Weights of a small GPT-style language model, trained from scratch on English Wikipedia: 12 layers.
MLP neurons of a small language model. Each row is named by its layer, matrix (gate and up: input weights) and neuron, and shows model dimensions 16-111. Each number is 200 + 40 x the weight over its row's rms, rounded and kept within 0 to 999. A neuron's up and down rows have the sign that makes its largest values positive.
A block is one neuron, or neurons of one layer that tend to fire together. After each block is what it responds to, as a language model described it from the Wikipedia text at the highest values.

L5.gate1098,263,229,195,199,195,178,204,232,89,240,218,214,195,238,250,265,170,160,101,136,177,231,183,188,208,226,139,192,248,247,210,129,211,175,110,250,229,200,180,257,180,193,142,166,171,168,243,168,190,203,194,182,156,261,188,236,278,271,201,162,213,205,248,199,188,205,232,192,299,172,143,161,272,117,192,249,238,177,165,228,217,148,265,189,217,170,181,180,196,220,224,148,268,188,269,204
L5.up1098,251,174,140,292,221,260,150,192,135,290,230,256,213,181,132,236,181,180,232,238,106,215,208,170,182,248,202,142,244,237,244,172,206,228,291,190,238,77,243,189,160,180,195,172,225,169,246,286,221,178,239,227,187,236,239,232,169,208,219,207,172,198,172,160,221,214,195,118,166,184,220,236,245,254,190,191,267,234,175,228,166,194,214,177,178,234,257,223,266,103,208,208,184,188,233,228
L5.gate1205,213,190,161,107,108,257,214,178,202,196,170,255,223,215,249,197,184,216,160,203,177,201,231,172,143,198,240,152,122,215,217,162,222,214,202,202,214,233,180,232,263,180,183,145,203,214,232,168,183,190,263,232,157,275,151,193,246,244,165,252,275,144,133,170,178,175,223,260,126,175,200,220,174,150,189,290,281,163,176,229,238,188,255,184,168,159,218,206,147,204,160,152,207,178,193,185
L5.up1205,162,187,213,222,200,166,200,218,222,152,152,164,182,218,248,172,197,136,235,222,217,149,178,219,183,206,213,225,247,220,180,200,240,154,198,242,257,222,231,243,281,218,149,240,242,156,193,202,211,148,213,123,210,163,294,197,244,195,247,207,198,140,240,200,248,194,211,158,203,193,293,170,182,229,206,199,176,212,274,186,222,199,173,212,162,186,172,195,177,229,202,209,225,109,236,173
L5.gate1242,157,213,224,279,196,169,211,279,245,181,183,144,203,204,240,210,135,255,201,167,169,242,196,203,207,192,211,154,242,246,180,228,206,241,280,173,211,178,191,146,235,198,158,280,172,193,191,255,144,217,265,170,261,175,221,170,214,244,241,217,142,147,208,136,164,162,249,142,149,187,196,231,235,165,218,304,220,235,177,178,195,185,171,206,163,226,184,171,226,163,281,190,185,178,134,240
L5.up1242,204,202,226,175,214,279,154,183,176,194,225,183,220,157,219,194,219,165,272,199,299,202,232,200,182,156,240,132,223,238,223,215,167,158,176,231,203,221,170,218,203,270,251,242,146,110,179,212,215,164,218,267,159,229,193,168,210,212,201,147,160,209,220,198,313,203,241,252,174,222,183,171,162,159,192,254,191,129,200,204,193,153,220,181,216,167,172,208,228,180,136,171,165,183,178,201
L5.gate1742,223,231,186,203,219,153,177,180,240,205,152,236,208,217,220,214,277,205,189,132,191,121,205,193,234,168,140,153,209,191,197,225,162,194,213,225,176,163,222,229,246,171,222,250,134,154,231,190,237,196,140,211,196,243,159,145,231,229,174,158,195,156,175,166,245,141,213,206,157,193,221,142,254,177,166,197,147,196,201,253,241,182,115,141,251,146,224,132,160,243,217,199,245,192,253,236
L5.up1742,206,141,224,246,126,204,290,211,180,221,231,194,137,225,265,190,158,239,127,247,270,225,184,269,273,190,130,191,157,225,141,221,305,110,242,267,158,270,183,191,184,233,207,154,167,276,239,150,202,235,144,152,165,226,211,292,210,207,221,151,257,215,208,205,219,172,127,180,237,280,197,210,224,190,178,212,156,191,192,234,148,212,248,264,256,244,180,183,306,164,243,232,174,210,232,180
L5.gate1787,168,210,199,218,248,185,225,148,274,203,210,202,228,281,191,169,222,188,160,204,197,170,235,244,201,157,202,187,104,273,152,145,254,228,114,223,183,207,195,187,211,167,189,165,219,207,210,195,226,222,168,132,168,178,208,147,196,294,189,178,199,153,191,244,227,199,161,163,170,225,156,236,189,288,187,251,228,254,123,239,167,284,165,182,191,195,173,228,168,273,235,155,241,157,221,182
L5.up1787,160,128,223,248,229,114,203,161,127,169,173,228,241,178,214,209,199,210,165,199,243,178,132,268,238,204,254,152,230,218,177,192,169,225,166,163,230,130,181,187,176,210,276,216,240,112,269,188,218,259,203,204,215,256,188,223,225,215,201,260,171,127,151,208,270,165,218,243,252,160,201,276,288,247,215,194,102,218,208,199,203,245,196,282,194,205,205,177,218,199,215,236,174,223,211,238
L5.gate1853,146,141,212,234,164,148,210,218,160,166,169,253,338,193,180,196,240,190,191,198,192,174,148,238,143,136,194,193,216,262,159,208,167,328,164,233,131,120,171,177,152,183,223,214,127,162,219,213,192,165,245,181,185,210,201,245,250,211,153,110,146,243,224,154,182,186,203,176,268,189,226,212,136,201,201,207,174,244,142,231,254,228,249,222,227,182,182,221,193,236,160,147,145,168,170,163
L5.up1853,212,202,191,173,196,150,178,129,178,173,153,270,173,189,210,161,195,220,162,204,153,165,163,170,176,226,198,148,234,206,294,162,200,290,240,120,259,245,243,275,167,174,189,220,185,229,173,258,155,215,279,65,223,144,198,191,263,262,202,158,223,152,145,277,240,226,223,205,167,171,197,175,310,217,182,203,179,192,186,166,190,207,265,219,145,198,214,217,207,238,125,225,200,202,179,287
L5.gate2068,198,180,204,197,187,182,196,159,275,228,183,230,248,265,135,197,197,178,183,191,164,181,235,212,170,212,222,179,213,199,249,184,161,274,134,181,180,162,240,288,184,207,196,223,184,182,214,331,224,218,233,89,200,224,158,167,204,264,165,237,255,229,59,252,187,229,218,165,179,204,195,159,152,125,311,152,188,225,198,240,178,214,269,183,153,174,204,195,204,172,186,198,229,150,156,250
L5.up2068,205,135,287,196,198,164,269,221,149,233,156,187,218,176,176,283,207,150,124,235,167,181,160,228,198,171,215,157,214,281,200,176,161,174,181,231,195,211,193,241,216,205,201,233,123,237,214,160,216,257,174,190,253,299,167,119,150,263,196,249,234,124,172,150,174,217,190,164,149,200,238,147,158,228,199,207,309,244,194,196,162,131,233,198,245,195,238,183,145,189,211,191,192,262,205,153
L5.gate2158,255,193,225,286,259,256,222,174,221,168,66,213,207,252,134,204,175,192,253,258,254,218,165,201,200,284,130,200,231,204,210,204,218,175,175,158,224,146,205,252,206,203,170,151,131,203,179,208,211,210,208,147,178,236,214,135,245,206,190,188,211,249,149,188,217,217,169,175,228,220,112,194,233,163,149,181,222,206,189,226,181,250,194,242,225,217,126,221,150,266,188,214,177,258,256,204
L5.up2158,275,197,228,224,145,228,228,154,157,207,160,200,231,209,237,177,134,149,212,179,229,168,201,226,171,295,198,216,192,178,205,189,200,175,147,240,181,152,149,276,228,184,217,237,204,236,212,197,191,192,156,215,188,188,196,231,112,140,181,177,274,187,147,152,249,228,183,163,201,172,122,238,224,198,192,196,234,224,188,227,225,210,169,127,163,83,216,130,230,205,149,146,211,196,130,235
Range separators after numbers

L5.gate238,153,168,264,275,199,205,229,166,257,227,241,211,237,288,200,206,188,208,230,161,201,194,115,197,198,222,211,238,235,276,191,208,115,236,128,152,249,164,222,300,264,201,219,237,259,175,270,254,172,236,202,207,229,244,150,249,214,184,101,208,186,209,147,163,194,203,165,238,218,179,223,194,223,198,223,170,240,258,189,164,240,148,152,247,114,135,154,236,190,202,241,220,225,132,188,236
L5.up238,139,282,262,290,198,213,177,171,204,195,126,228,198,127,178,243,202,243,269,170,199,201,232,225,266,205,216,206,157,215,246,123,152,146,279,189,174,219,214,216,232,125,117,164,220,179,245,199,146,159,247,123,236,154,189,207,218,159,208,209,240,228,266,184,153,210,226,182,222,147,201,169,141,259,223,198,268,182,219,197,152,177,120,217,151,188,169,208,213,215,242,179,292,197,248,166
L5.gate610,153,149,145,251,146,251,166,194,146,149,181,243,153,244,235,233,141,217,237,272,198,185,254,134,234,246,109,191,143,260,145,166,248,200,232,116,179,249,286,200,216,172,131,233,204,179,95,231,225,171,178,216,217,233,185,177,235,144,148,256,248,110,174,200,185,200,154,198,239,238,243,120,130,144,199,302,239,267,222,163,196,218,223,219,211,182,172,179,187,243,199,186,243,212,272,132
L5.up610,183,218,264,138,121,287,169,180,247,184,199,159,197,246,232,180,144,160,262,270,184,235,191,169,175,216,235,167,278,258,155,154,183,222,218,197,182,249,206,239,215,154,239,255,237,172,252,120,177,142,202,198,186,135,215,302,179,209,169,258,245,261,280,189,218,183,197,185,204,227,237,181,193,232,273,174,218,194,211,226,202,255,284,303,222,221,229,172,249,217,179,149,165,170,189,135
L5.gate731,182,167,285,209,136,197,177,159,236,247,173,255,198,223,196,222,125,170,195,175,181,224,221,237,236,224,223,221,249,280,221,110,211,274,190,231,163,168,184,247,217,236,250,168,230,281,216,165,222,198,234,199,218,138,155,189,218,218,168,251,245,183,135,138,176,196,156,190,182,158,221,204,217,202,212,193,265,236,142,203,213,151,110,194,179,273,239,189,170,200,284,141,222,154,243,206
L5.up731,193,246,218,196,183,216,211,198,188,215,111,264,231,181,208,219,188,243,191,229,231,236,187,175,194,170,208,240,116,258,180,108,150,154,173,249,197,218,234,231,240,216,178,201,299,136,154,207,214,261,176,171,234,293,254,246,205,211,144,169,150,234,220,166,221,173,175,215,197,171,231,271,176,210,123,243,240,189,196,158,211,142,199,195,216,194,156,213,205,231,240,292,240,286,221,186
L5.gate866,216,222,223,205,215,236,182,114,232,174,193,208,191,262,210,276,194,157,228,156,203,250,222,202,198,169,276,231,207,287,198,223,259,233,204,196,230,225,179,226,174,237,179,217,201,150,164,226,199,203,223,153,255,211,148,153,255,173,233,214,219,161,236,197,97,203,206,192,200,130,148,141,168,183,166,154,252,252,222,140,250,209,217,232,153,222,274,139,161,200,231,150,130,163,255,179
L5.up866,288,239,239,184,182,283,244,163,169,243,170,175,211,229,233,181,234,221,226,189,218,139,294,189,225,277,200,218,163,174,152,166,257,234,241,145,222,187,150,161,208,182,194,238,184,145,161,169,183,131,246,201,258,108,149,215,262,190,205,224,272,204,211,193,213,281,192,243,214,271,168,187,199,130,194,172,258,179,135,205,196,207,232,213,201,191,223,165,175,129,218,278,230,203,192,207
L5.gate1031,193,226,201,211,222,144,194,197,206,189,206,177,182,234,244,251,235,282,210,208,191,235,187,241,196,175,148,215,241,200,220,210,264,168,215,142,306,166,201,249,227,241,203,145,208,175,185,174,142,142,211,169,242,213,230,142,249,230,200,164,225,157,262,246,192,147,262,259,212,211,237,257,196,149,168,235,285,197,164,111,185,235,218,253,207,132,223,210,233,195,197,169,190,263,214,117
L5.up1031,153,186,290,178,171,231,161,221,202,198,194,147,227,134,168,205,220,253,189,216,240,237,212,261,158,195,189,238,243,170,203,200,258,192,230,145,213,165,179,162,181,211,260,215,126,175,166,193,162,125,219,149,199,196,204,203,243,220,254,213,224,175,137,191,218,188,215,182,220,187,186,136,183,225,218,164,217,184,148,176,175,180,312,179,225,185,126,150,282,259,223,206,139,222,284,211
L5.gate1316,211,253,110,307,304,186,163,187,215,229,162,195,257,219,220,240,167,172,219,197,153,295,185,226,170,181,186,227,170,193,265,174,224,218,246,282,248,163,230,211,168,117,136,247,204,248,160,194,168,89,222,179,221,223,211,97,221,203,169,191,240,150,234,190,256,180,196,192,222,251,158,176,179,170,134,222,274,270,208,96,192,175,241,183,217,180,149,196,117,202,279,197,243,242,199,184
L5.up1316,139,204,181,209,137,228,214,227,266,205,160,270,239,153,147,170,163,158,158,127,126,198,256,179,229,181,203,212,142,250,239,123,262,220,194,197,232,244,110,211,259,147,188,193,252,245,205,205,270,190,186,187,240,181,201,154,288,132,249,140,227,153,179,213,198,216,243,132,206,178,151,280,200,162,119,205,199,199,189,162,189,203,206,240,234,165,211,242,274,150,206,199,165,141,151,249
L5.gate1985,207,231,203,189,209,274,145,136,261,244,171,170,220,207,218,222,214,214,175,166,242,229,241,215,231,296,165,299,213,215,138,184,168,243,178,252,182,220,214,257,203,155,68,239,254,202,236,207,241,162,143,164,198,257,236,121,236,215,213,209,214,211,209,117,197,220,158,265,155,182,222,216,186,159,163,220,251,235,193,162,218,181,192,274,268,181,212,233,203,236,283,190,158,179,199,245
L5.up1985,225,172,225,229,130,197,219,175,191,202,161,210,292,174,212,252,162,193,201,254,248,207,207,224,269,162,228,214,225,248,228,166,93,277,211,247,180,231,267,190,278,191,183,240,247,179,178,169,122,228,232,188,314,213,234,218,162,194,197,212,223,242,227,142,166,263,179,154,195,223,251,196,229,229,135,148,225,280,215,156,189,202,133,221,231,157,206,205,250,234,161,169,195,198,281,196
L5.gate2016,188,216,157,218,181,185,134,224,201,198,187,264,173,246,138,182,166,188,247,166,206,190,247,184,180,202,189,244,200,239,236,143,212,207,177,197,221,172,206,226,238,141,226,184,219,260,242,277,208,186,216,176,245,258,186,135,205,193,176,283,202,136,156,251,209,151,176,197,179,246,224,187,147,175,250,111,147,165,199,208,166,187,172,167,150,180,157,201,187,265,181,182,233,174,171,205
L5.up2016,197,244,225,159,257,203,173,153,266,264,153,275,223,226,132,258,232,238,244,236,209,234,228,211,202,189,251,275,211,241,208,240,224,224,158,269,171,245,143,248,228,207,162,160,146,214,276,287,209,217,150,214,198,201,162,214,187,209,205,226,186,257,162,216,180,209,295,197,231,174,177,239,68,207,260,246,225,139,157,149,202,213,188,212,178,203,298,217,217,210,265,183,199,271,106,222
Mid-word verb fragments

L9.gate1926,203,227,165,214,139,215,171,226,207,217,188,190,221,204,184,180,210,176,161,218,120,249,136,209,160,203,228,205,331,208,231,212,164,263,196,171,180,167,190,141,184,195,219,213,223,215,183,196,285,200,215,170,231,239,220,167,195,268,176,213,185,213,200,167,257,200,227,183,201,244,214,154,189,256,172,283,221,177,181,171,177,180,183,232,199,283,206,211,252,292,170,174,209,233,216,214
L9.up1926,170,201,110,240,172,236,184,230,162,199,211,177,178,223,226,164,262,243,245,204,187,153,166,236,175,200,199,223,226,267,259,200,229,170,171,176,198,213,210,227,236,257,234,190,181,250,129,255,248,278,106,208,218,227,216,227,196,137,207,225,195,163,163,131,163,201,235,177,144,232,265,246,207,175,243,184,173,254,178,162,200,136,212,151,205,199,85,215,159,182,161,241,187,179,308,142
Year-span dashes

L9.gate387,199,185,237,259,226,279,189,210,182,190,189,180,226,196,131,187,221,162,203,106,197,212,286,183,194,214,172,235,241,232,222,151,190,217,224,179,190,193,254,207,150,155,227,289,300,120,189,246,203,194,190,222,238,151,191,201,225,225,169,238,197,205,124,323,196,134,237,184,227,144,238,175,218,246,215,242,204,216,156,145,181,235,149,254,241,159,151,172,185,233,230,142,174,147,202,180
L9.up387,233,186,219,232,192,261,128,221,155,186,176,158,188,163,232,241,209,209,193,169,262,173,222,221,174,252,240,184,200,249,220,171,192,203,261,143,218,187,187,230,172,257,244,271,226,102,186,177,173,123,234,169,281,242,219,225,195,207,211,198,275,274,172,201,148,147,189,254,163,232,132,200,192,195,153,188,124,118,186,202,174,209,168,219,227,256,185,135,203,221,200,199,174,226,214,205
Negative contraction auxiliaries

L7.gate875,235,140,161,267,252,243,154,98,190,218,246,205,180,242,178,220,145,144,190,193,168,178,181,171,215,201,158,223,168,197,203,149,246,183,188,190,228,199,164,182,226,242,175,149,198,234,214,217,221,195,233,138,194,247,151,182,239,169,220,282,240,243,143,179,199,195,253,181,260,228,172,196,190,204,223,203,237,181,224,230,227,222,220,106,249,176,203,194,132,170,198,207,232,138,232,161
L7.up875,288,192,285,209,208,118,247,212,238,167,181,188,201,205,181,112,239,244,251,205,212,198,250,246,249,198,233,224,236,246,195,173,236,197,160,231,214,232,205,249,205,181,199,224,173,190,162,223,225,172,133,166,283,199,185,182,170,277,164,209,167,161,258,160,190,215,217,153,227,177,107,208,218,194,105,245,282,253,167,229,190,215,225,268,141,207,124,250,169,206,186,268,194,225,165,256
L7.gate1186,188,193,234,196,182,208,161,216,189,131,198,245,215,207,268,194,224,143,207,144,201,233,212,180,122,161,234,192,175,210,251,91,162,226,128,188,196,236,119,202,179,187,176,194,234,197,236,287,171,213,169,236,242,200,215,187,220,186,188,209,177,199,159,211,136,218,176,218,188,205,173,116,149,140,237,194,212,273,124,152,215,170,190,199,253,235,153,221,196,262,181,216,203,184,240,229
L7.up1186,254,160,260,175,171,253,218,136,224,180,292,197,243,230,210,165,252,195,205,233,159,194,201,204,263,235,152,102,160,169,154,201,198,264,209,188,149,199,211,254,250,200,156,174,160,256,188,152,205,248,178,172,247,189,274,171,206,226,189,236,183,261,202,168,164,248,254,226,272,188,264,208,206,197,239,145,195,191,197,186,192,158,248,220,188,286,193,217,219,210,182,184,195,153,253,196
L7.gate1223,153,184,184,235,154,170,245,250,260,217,237,164,167,206,244,171,235,204,226,258,133,176,200,250,154,203,135,198,151,200,199,221,190,199,176,169,230,140,233,224,172,141,233,219,215,169,311,220,237,192,179,245,229,221,125,166,276,255,190,227,208,202,151,202,186,267,122,169,187,157,217,124,140,181,206,236,259,206,139,136,183,137,214,197,220,160,207,193,195,210,201,208,280,239,150,245
L7.up1223,168,203,176,216,227,212,152,197,218,169,158,257,166,133,215,219,171,193,201,254,181,154,285,194,230,135,276,204,88,253,137,193,269,270,206,248,249,209,199,239,131,186,160,164,174,195,164,175,198,196,224,146,187,283,162,150,209,214,183,233,214,227,219,222,172,255,175,160,190,165,173,187,216,192,203,220,218,208,201,135,244,166,217,230,161,197,213,297,221,229,220,205,260,161,163,195
L7.gate1295,273,158,212,234,182,161,142,145,187,213,144,235,211,173,230,167,176,244,217,160,217,228,199,195,139,178,173,206,152,221,170,175,142,189,168,186,206,218,139,265,199,206,159,207,216,202,238,181,205,153,172,250,216,145,210,223,283,235,192,218,303,218,206,223,193,194,195,204,253,203,93,258,176,166,183,213,245,254,159,187,225,156,204,216,169,183,205,256,198,203,258,226,259,125,207,201
L7.up1295,225,203,205,162,195,206,170,227,170,253,143,256,242,217,184,143,195,181,219,174,219,238,262,169,196,185,191,219,202,239,134,166,161,160,172,198,243,226,162,206,264,191,184,235,197,220,196,117,202,207,188,223,230,196,177,192,257,224,202,166,241,141,181,190,182,145,215,202,215,189,216,258,143,189,117,113,209,211,216,134,149,207,131,195,217,153,164,243,198,231,202,192,217,135,248,231
L7.gate1665,232,281,254,244,237,155,185,211,222,220,221,240,170,213,215,209,275,186,205,176,161,275,252,151,213,162,148,171,173,194,240,183,343,260,170,141,244,236,186,232,227,203,160,145,161,233,228,170,149,234,239,194,224,197,167,160,252,250,281,204,205,211,153,199,254,202,205,187,240,115,151,184,228,152,134,181,286,205,240,192,236,249,200,249,202,126,205,154,184,157,203,214,200,225,222,137
L7.up1665,232,174,236,206,292,89,166,253,216,226,284,254,211,193,239,186,149,202,140,229,160,200,188,160,235,252,246,164,226,184,201,299,179,254,301,200,203,217,201,186,203,203,239,111,126,180,158,205,146,180,188,248,227,209,220,160,205,175,265,130,198,164,152,170,257,212,293,164,248,214,178,248,201,186,182,196,246,200,183,226,218,297,228,177,271,221,175,170,199,214,228,155,228,227,211,181
L7.gate2075,104,200,192,224,282,234,213,170,188,226,120,254,156,215,188,185,245,259,220,195,216,162,202,206,185,138,177,196,227,231,217,171,260,211,198,130,280,228,274,189,119,216,157,190,187,197,186,248,226,171,182,205,216,180,216,170,235,231,185,147,166,205,262,170,120,239,213,180,263,168,172,199,142,231,126,264,298,256,228,181,267,164,236,207,134,146,222,189,250,177,204,210,255,155,178,223
L7.up2075,212,176,251,301,174,207,243,202,168,205,168,192,185,188,247,255,228,151,218,165,174,222,126,230,179,189,196,193,182,208,219,142,178,228,218,209,172,152,217,191,120,173,193,165,174,242,179,196,256,203,237,264,183,233,182,252,216,279,239,236,191,236,201,153,218,153,244,182,195,207,157,217,222,201,128,129,116,150,238,116,195,213,275,139,237,147,266,226,186,161,188,207,164,171,267,292
L7.gate2165,218,169,239,182,175,183,180,234,192,223,87,216,212,164,249,246,205,195,206,153,267,217,263,196,207,185,223,165,213,187,166,116,185,248,223,234,277,207,227,294,202,205,187,227,254,192,272,173,145,222,197,168,267,167,194,230,267,177,206,245,269,210,153,141,173,161,180,170,150,120,199,232,189,207,169,163,216,273,202,163,179,196,169,237,202,149,226,214,242,200,293,158,194,186,202,185
L7.up2165,203,96,231,220,165,229,182,239,215,148,143,201,105,186,159,244,191,151,232,229,218,179,213,235,196,215,243,207,202,125,135,216,156,275,230,215,160,144,203,214,143,175,135,199,207,224,155,174,218,126,200,184,165,213,288,233,225,191,165,243,256,288,151,127,145,231,192,193,199,212,202,135,207,215,147,155,149,211,158,208,170,231,154,211,261,200,189,193,251,256,238,177,214,198,148,57
L7.gate2360,144,193,222,199,221,146,220,208,245,253,199,180,217,226,236,127,256,154,140,187,198,193,200,217,159,209,241,205,215,207,153,177,258,284,191,161,158,220,187,197,184,205,154,249,267,144,124,249,256,248,159,195,261,244,240,185,208,194,235,147,149,150,138,214,214,243,206,178,188,202,207,279,126,167,189,239,207,209,215,180,197,174,157,190,164,185,195,218,120,188,129,222,242,154,166,239
L7.up2360,187,212,202,156,213,178,203,168,123,144,177,168,156,221,124,192,168,212,176,257,254,129,215,257,211,194,131,240,222,234,194,192,215,180,168,262,202,187,182,267,218,159,140,186,191,196,238,195,202,274,194,180,202,118,242,199,200,220,158,237,270,205,232,190,162,153,242,208,143,209,240,210,222,199,188,229,162,204,226,93,223,262,176,160,145,174,241,187,202,152,182,233,281,221,168,260
Possessive apostrophe